{"n_layer": 16, "d_model": 320, "n_head": 15, "n_kv_head": 1, "head_dim": 32, "d_mlp": 832, "vocab_size": 4096, "activation": "swiglu", "norm": "rmsnorm", "norm_place": "pre", "norm_eps": 1e-05, "positions": "rope", "rope_base": 10000.0, "rope_fraction": 1.0, "qk_norm": false, "attn_scale": 0.177, "bias": "none", "tie_embeddings": false, "parallel_block": true, "init": "normal", "init_std_qkv": 0.0232, "init_std_o": 0.0, "init_std_up": 0.0232, "init_std_down": 0.0, "optimizer": "adam_variant", "lr": 0.0011, "lr_mult_qkv": 0.5, "lr_mult_o": 0.694, "beta1": 0.9, "beta2": 0.95, "lr_head": 0.00459, "grad_clip": 1.0, "warmup_steps": 361, "schedule": "wsd", "decay_fraction": 1.0, "decay_shape": "linear", "final_lr_fraction": 0.1, "batch_tokens": 65536, "seq_len": 256, "doc_mask": true, "z_loss": 1e-05, "train_tokens": 316800000, "steps": 4834, "dataset": "wikipedia_en"}
MLP neurons of a small language model. Each row is named by its layer, matrix (gate and up: input weights; down: output weights) and neuron, and shows model dimensions 16-79. Each number is 128 + 32 x the weight over its row's rms, rounded and kept within 0 to 255. A neuron's up and down rows have the sign that makes its largest values positive.
Before each neuron's rows, "fires on" lists the tokens most often at its 100 highest values on Wikipedia text that the model never trained on; "fires after" lists the tokens most often just before its 100 highest values on Wikipedia text that the model never trained on. A number after a token or word is its count.

fires on: "0" 100
fires after: " " 86, " (" 8
L8.gate403 [107 118  89 113 144 150 171 165 112 123 116 158 137 163 108 126 158 139 155 115 173 135 140 106  57  67 120 142 156 168 143 133 143 183 147 107 129 160 218 125 141 147 174 112 106 165 131 129 145 159 163 137 144 130  90 164 156 154 142 146  91 154  96  87]
L8.up403 [145 133  71 222 169 184 101 142 129 120 107 139 176 147 177 107 179  74 145 124  53 193 129 122  87 122 210 160 184  73 115 133 104  88 184 183 151 163 110 137  70 125 159 117 119 120  92 173 150 116 119  92 116 102 113  57  82 137 152 127 151 114 103 129]
L8.down403 [117 100 134 124 171 123  93  93 133 131 149 117  83 102 113 147 108 134 176 121 149 195 118  81  86 112  80 147 113 142 142 125 107 192 119  89 139 145 160 137 149 107 115 114 120 129  56 143  96 143 175 121 186 194 147 111 158  82 113 147  79 120 120 141]

fires on: "-" 39, "–" 29, " −" 14, "," 11, " " 4
fires after: "0" 16, "1" 14, " |" 14, "2" 11, "4" 9, "5" 7
L8.gate740 [109 162 146 162 177 161 146 132 224 138 146 128  96 101 116  99 178  87 157 124 159  45 106 189 147 117 130 124  96 136 144 152  59 131  92 132 125 146 145 135 166  88 181 159 154 107 160 147 134 121 172 146 111 122  90 166 141 148 133 203  92 169 142  90]
L8.up740 [143 103 140 178 147 210 127 104 202 201 168 147 103  76  89 190 120 109 122 142  69  99 133 211 160 107 125 131 108  99 104 173  93 133 132 116 147 131 163 124 136 152 136 121 101  99  71 145 112  60 121 100 159 105  72 139 160 114 181 169 122 176 159 158]
L8.down740 [182  82  71 109  64 172 162 151 100 105 191 177 123 129 105 152  70 133 161 128  80 132 120  64 174 108 147 151 124 111  99 108 156 145 119  83 100  96 116 136 138 130 117  97  92 103  99 111 167 104 100 166 184  99 155 173 104 155 140  66 116  98 142 124]

fires on: "1" 32, "." 25, "2" 8, "dy" 7, "3" 7, " Votes" 5
fires after: " " 22, " No" 13, "-" 10, "–" 8, "1" 7, "od" 6
L7.gate10 [134 147 144 120 138 133 139  99 127 154  84  89 100 104 143 110 138 108 104 131 100 108 166 150 132 153 141 164 134 166 108  60 141 157 153 108 118 128  65 128 163 139  93 156 170 153 180 135 145 171 169 126  54 195 124 117 136 119 122 188 148 114 234 101]
L7.up10 [208 186 140 108 162 120 142  79 100 135 121 138 160  96 137 171 148 127 118 137 146  87 151 115 113 124  64 130 128 140 109  99  67 110 178 135 115 165 127  90 135  67 160 139 159 117  99 106 169 156 124 187 104 153 112 146 117 144 114 158 142 198 138 164]
L7.down10 [166 113 104 123 177 113 151 160 165  93 154 145 148 136 107 132 153 175 117 153  83 116 145 123  82  46 167 133  98 116 108 129 214 132 148  54 115 147 140 102 101  97 135  95 129 127 153  83 169 107 141 158 146  92 110  67 172 124 137 124 164 149 140 135]

fires on: "1" 30, "0" 14, " the" 12, "2" 10, "3" 7
fires after: "9" 47, "0" 10, " from" 5, " Fin" 4
L7.gate449 [173 103 137 201 165 132 147 119 104 173 131 120 129 100 120 127 184 135 143  89 111 113 145 131 121 124 132 136 148 116 181 130 182 179 175 135 146 159 143 105 126 109 121 218 152 127 120 124  72 142 149 108 141  54 110 148  74 129  88  44 183 127 125 122]
L7.up449 [114 132 121 137 108 106 111 169  92 158 128 129 158 137 102 112 139 193 106  78  87 166 147  85  86 115 132 119 115  55 160 105 195 121 139 158  86  95 136  90 161  82 128 155 170 166  93  53  69  90 164 115 138  82 103 180 146 139 104 115 128 134  70 145]
L7.down449 [ 55 112 107  98 182 103 123 122 140 152 132 121 112 152 158  79 134 150  74 143 101 178 127 157 101 127 153 145 106 110 122  39 154 136  77 114 132 109 130  58 113  64 129 118 131 167  43 104 127 149 114 113 144 130 175 133 121 163 135 130  86 117 109 207]

fires on: "0" 60, " M" 7, "2" 7
fires after: " " 61, " (" 8
L12.gate605 [200 105 196 116 130 129 157 135 163 147 104  86 197 118 155 106 125 139  96 117 131 129 111 143 118 113 150 159 164 118 133 125 155 136 117 165 104 147 132  92  90 117 105 146  87 122 141  89 120 164  81 140 154 137 133 164 185 154 121 179 113 118 120  80]
L12.up605 [141 135 119 134 187 123 163 125  75 149 107 124 157 149 143  89 150 112 138 135 112 157 105 131 140 200 113 136 106  99  78 102 166 108  58 139 214 134 137 104 104 144 158 120 137 145  57 122  73  82 128  89 124 102 108 128 117 117 146 183 149 127 183 147]
L12.down605 [118 118 212 134 112 137 134 161 136 157 123  99 137 183 169 158 154 100 128 115 183 135 122 140  99 115 151 117 104  74 109 127 128 156 127 109 181 143 126 146 102 109 130  67 139 148  73 132 131  86 211 165 118  71 102 134 174 194  99 108 125 113 168  97]

fires on: "0" 72, " " 14, "9" 7, "é" 6
fires after: " " 42, "–" 23, " (" 10, "," 5, "-" 4
L7.gate527 [ 97  99 141 155 146  81 137 107 143 139 120  92 133 153 159 105 140 121 103 178  98 115 111 130 136 113 153 159 172 138 113 137 117 140  95 135 196 176 185  99 160 114 216  95 176 155  74 132 122 121 194 134  92 112  94 190 156 116 147 151  69 108  85  96]
L7.up527 [129 165 128 192 136 111  86 137  74  72  94 119 145 112 112 120  92  83 138 108 127 160 174 100 157  92 113 112 200 168 116 121 113 115 112 189  90 154 130 156 150 165 155  93  87 154 122 161 123 113 105  87 154 176 157 113 133  87 110 141 100 123  99  88]
L7.down527 [ 86 134 152 103 140 105 105 146 104  74 144  96  79 140  44 114 106 140 106 186  87 134 109  44 117  89 187 100 142 112 166 101 144 205 160 122 175 105 157 149 137 130 118 156 107  82 117 187  64  99 130 171 166  95 143 140 132 113 145  79 179 146  90 124]

fires on: " " 24, "0" 19, "3" 19, "1" 14, "2" 7
fires after: " |" 22, " " 19, "2" 18, "°" 14, "0" 4
L7.gate471 [142  95 120 126 136 173  98 109 128 177  26 121 142  83 165 126 150 165 121 134 156  81 156 137 126 101 141 128 159 100 167 101 142 155 106 147  87  97 113 117 133  93 121 141 141 119 119 125 107 173 152 162 139 167 128 120 149 113  95 159 124 171 158 137]
L7.up471 [108 182  97 136 147 186 128 104  92 152 130 114 129 110 107  57 106 124 128 139 147 124  92 108 129  69 131  95 198 185 193 156 125 155 116  81  87 133 106 119 132 105 122 163 183 167 105 144 144 124 137 182 112 148 165 137  71 141  93 170 104 125 165 163]
L7.down471 [118 150 125 136 103  69 148 168 106 129 138 120 130 162  93 146  99 105  95 180 129 142 176  79 124  86 149 183 101 143 138 163 197 152 128  90 149  97 211 160  78 142 154 106 110 135  87 117 112 194 147  90 142 184 133 114 151 145 105  68 144 126 151 134]

fires on: "1" 41, "7" 16, "3" 14, "8" 12, "9" 10, "6" 4
fires after: "9" 57, "0" 42
L7.gate299 [130 154 107 181 127  80 142 135 212 214  96 104 135 129  69  85 154 163 187 122 138  79  79 119 151 138 150 145 110  99 224  99 151 170 120 117 172 141 156  69  78 139 101 172 211 135 105 199 113  72 112 140 105 142 122 117  90 113 117  58 157 172 123 119]
L7.up299 [159 143 141 166 142 110 150 112 125 140 181 148 136  90 152 122  88 179 119 111 108 141 111 105 131 195 155  81  86 130 177  89 140 176 139 136 122 173 122 112  94 131  64 127 100  96 191 167 132 117 107 149  88 118 183  81 132  86 115 145 103  81 150 118]
L7.down299 [153 130  72 109 119 118 137 152  59 160 155 111  98  82 156  99 104 116  77 191 141 151 160 175 131 107 136  76 149 117 130 154 155 119 127 154 145 208 110 139 119  86  96 123  48 149 133 138 172 148 150 193 104 140 118 161 135 163 155 122  68 167 131 132]

fires on: "–" 53, "-" 11, "s" 11, " P" 9, " p" 4
fires after: "0" 42, "3" 9, "9" 8, "7" 7
L7.gate492 [113 133 138 121 148 175  90 105 153 103 118  78  76  78  90  93 210 134 188  92 201 124 131 133 137 111 152  67  87 170 139 132 126 116 154 163 142 186 100  95  95 176 109 166 180 102  81 125 157 149 159 127  88 171  76 136 114  91 157 117 123 158 128 109]
L7.up492 [136  68 127 114 146 182 197 181 171 152 191 122 145 127 132 154 149  54  87 110 160 130 156 171 127 123 115 148 162 125 106 106  96 132 100 172 178  93 141 136 128 127 154 130  78 119 154 169  68  84 127 105 203 106  88 146 150  77 149 175  90 135 147 130]
L7.down492 [144  92 101 164  80  94 110 153  50  96 165 117 122 141 116 104 111 174  39 178 114 119 156 126 162 156 120 138 152 141 164 154 152 171  92 102 151 100 146 120 132 105 173  91 117 138 194 169 174 137  64 155 162  75 176 110 145 109  92 108 141 111 148 129]

fires on: "6" 18, "0" 13, "7" 13, "3" 10, "," 8
fires after: "9" 58, "8" 4, "," 4
L8.gate491 [113 140 164 156  96  99 114 121 104 141 131 133 145 149 100 121 155 124 105  78 129  95 144 113 108 101 132 141 126 156 151 124 191 161  99 158 132  96 142  53  97 149 133 156 150 140  57 138  78 156 134 147 150 131 143 173 141 148 128 116 151 142 151 165]
L8.up491 [133  85 184 181  97 163 142 100 121 158 150 129 182 108  98 145 142 162 121  78 167 131 119 100 105 137 140 117  89 169 152 166 166 182  95  66 156  88 129 118 167 139 104  99 150  97 148 139  88  80 169  94 149  92 181 117 177 145 104 156 153 128 111  87]
L8.down491 [146  82  84 144  27 117 124 171 135 146 115 111 132 140 145 115 162 107  88 132 121 160 128  91 120  94 125 159 169  68  97 108 120 106  70 140  95 155 133 114 106  90 108 125 125 113  98 163 111  63  97 107 146  76 162 130 132  96 156 139 117 112 136 158]

fires on: "0" 94, "c" 6
fires after: " " 79, " (" 14
L7.gate676 [ 91 121 115 140 137  90 110 123 101 160 106 104 137 153 207 106  93 119 105 133 202 142 105  85  82 119 173 148 208 124 114 194 175 152 140 178 183 164 204  95 104 140 163 144 129 151 133 113 127 161 153 129  83  98 106 150 106 165 186 143 107 153  89  96]
L7.up676 [138 112 101 232 155 112 130 130 146  94 168 133 140 132 128 105 109  92 109 163 135  81 102 114  93 140 130 163 181  95 131 124 142 120 122 110 118 146 147 125 138 137 133 133 160 157  86 148 107 113 153  86 131 105 116 113  94 134 120 137  77 106  96  71]
L7.down676 [116  69 168 124 157 157 100 174  78 147 182  91  75 119 121 156  49  95 136  92 101  95  72 119 126 108 126 211 173 121 121 141 174 113 145 154 130 137 139 170 136 151 127 106 113  83 141 149  86 116 122 103 114 186 149 127 139 141 154 110  99 138 101 109]

fires on: "0" 16, "7" 13, "a" 13, "4" 13, "8" 10, " " 10
fires after: " D" 18, "4" 12, "7" 12, "9" 11, " ISBN" 10, "1" 8
L3.gate699 [ 93 127  91  96 120 156 158 149 169 129 123  84  75 141 110  98 174  99 137  51 117  99 154 181 132  55 101 128 167 182 107 148 108 109 102  93 138  93 196  87 126 158 142 167 171 127 141 182 134 118  95 132 141 145 121 133 150 128 126 148  96 113 117  87]
L3.up699 [165 170 167 164 133 133 171  80 108 171 130  71 124 144  77 128 158 126 166 112 189 147 129 102  83 112 197 103  51  99 103 160 211 139 100 123 106 138 153  95 171 138 179 122 156 144  67 115 101 160 195 176 184 116 133 154 148 121  68 129 187 104 113 117]
L3.down699 [170 153 161 103  95 140 159  93 138 139 160 130  91  73  81 103 151 101 164 119  82 127 123  48  87 105 108  65  65 147  72  78 209 171  38 110 125  91 171 111 153 113 161 161  72 110 107 116 110 116  85 155 163 182 142 158 202 147 148 143 186 169 118 134]

fires on: "0" 38, "2" 24, ":" 9, "c" 4, "k" 4
fires after: "2" 37, " " 25, "." 12, ";" 5
L7.gate241 [ 92 130 154 178 151 165 168 101  93 147 104 173 145 116 156  57 151 135 151  80  80 102 146  76 100 129 119 103 102 154 143 140 152 132 189 142 105 112 123 125 137 167  92 186 161 104 152 124 133 185 170 123 175 120 130 160 123 124  82 152  75 140 126 135]
L7.up241 [ 92 146 126 180 154  91 163 162 149 125 145  97  74 131 122 107 125 149 133 150 113  62  88  85 152 109 116 126 137 141 171 112 158 172 120 105 125  86 140 119 143 119  96 146 121 146 155 123 103 151 138 108 140  78 148 127 129 118 125 173  63 152 131 142]
L7.down241 [ 98  84 148 143 116 113 124 109 120 173 169  67  93 131 135 120 121  82 190 145 141 133 110 104  91 130 109 151  58 110 129 195 185 186 185 178 110 153 145 159 144 139 109  97 142 133  92 109 154 151 158 140 121 196 154 179 160  95 140 162 128  98 161 154]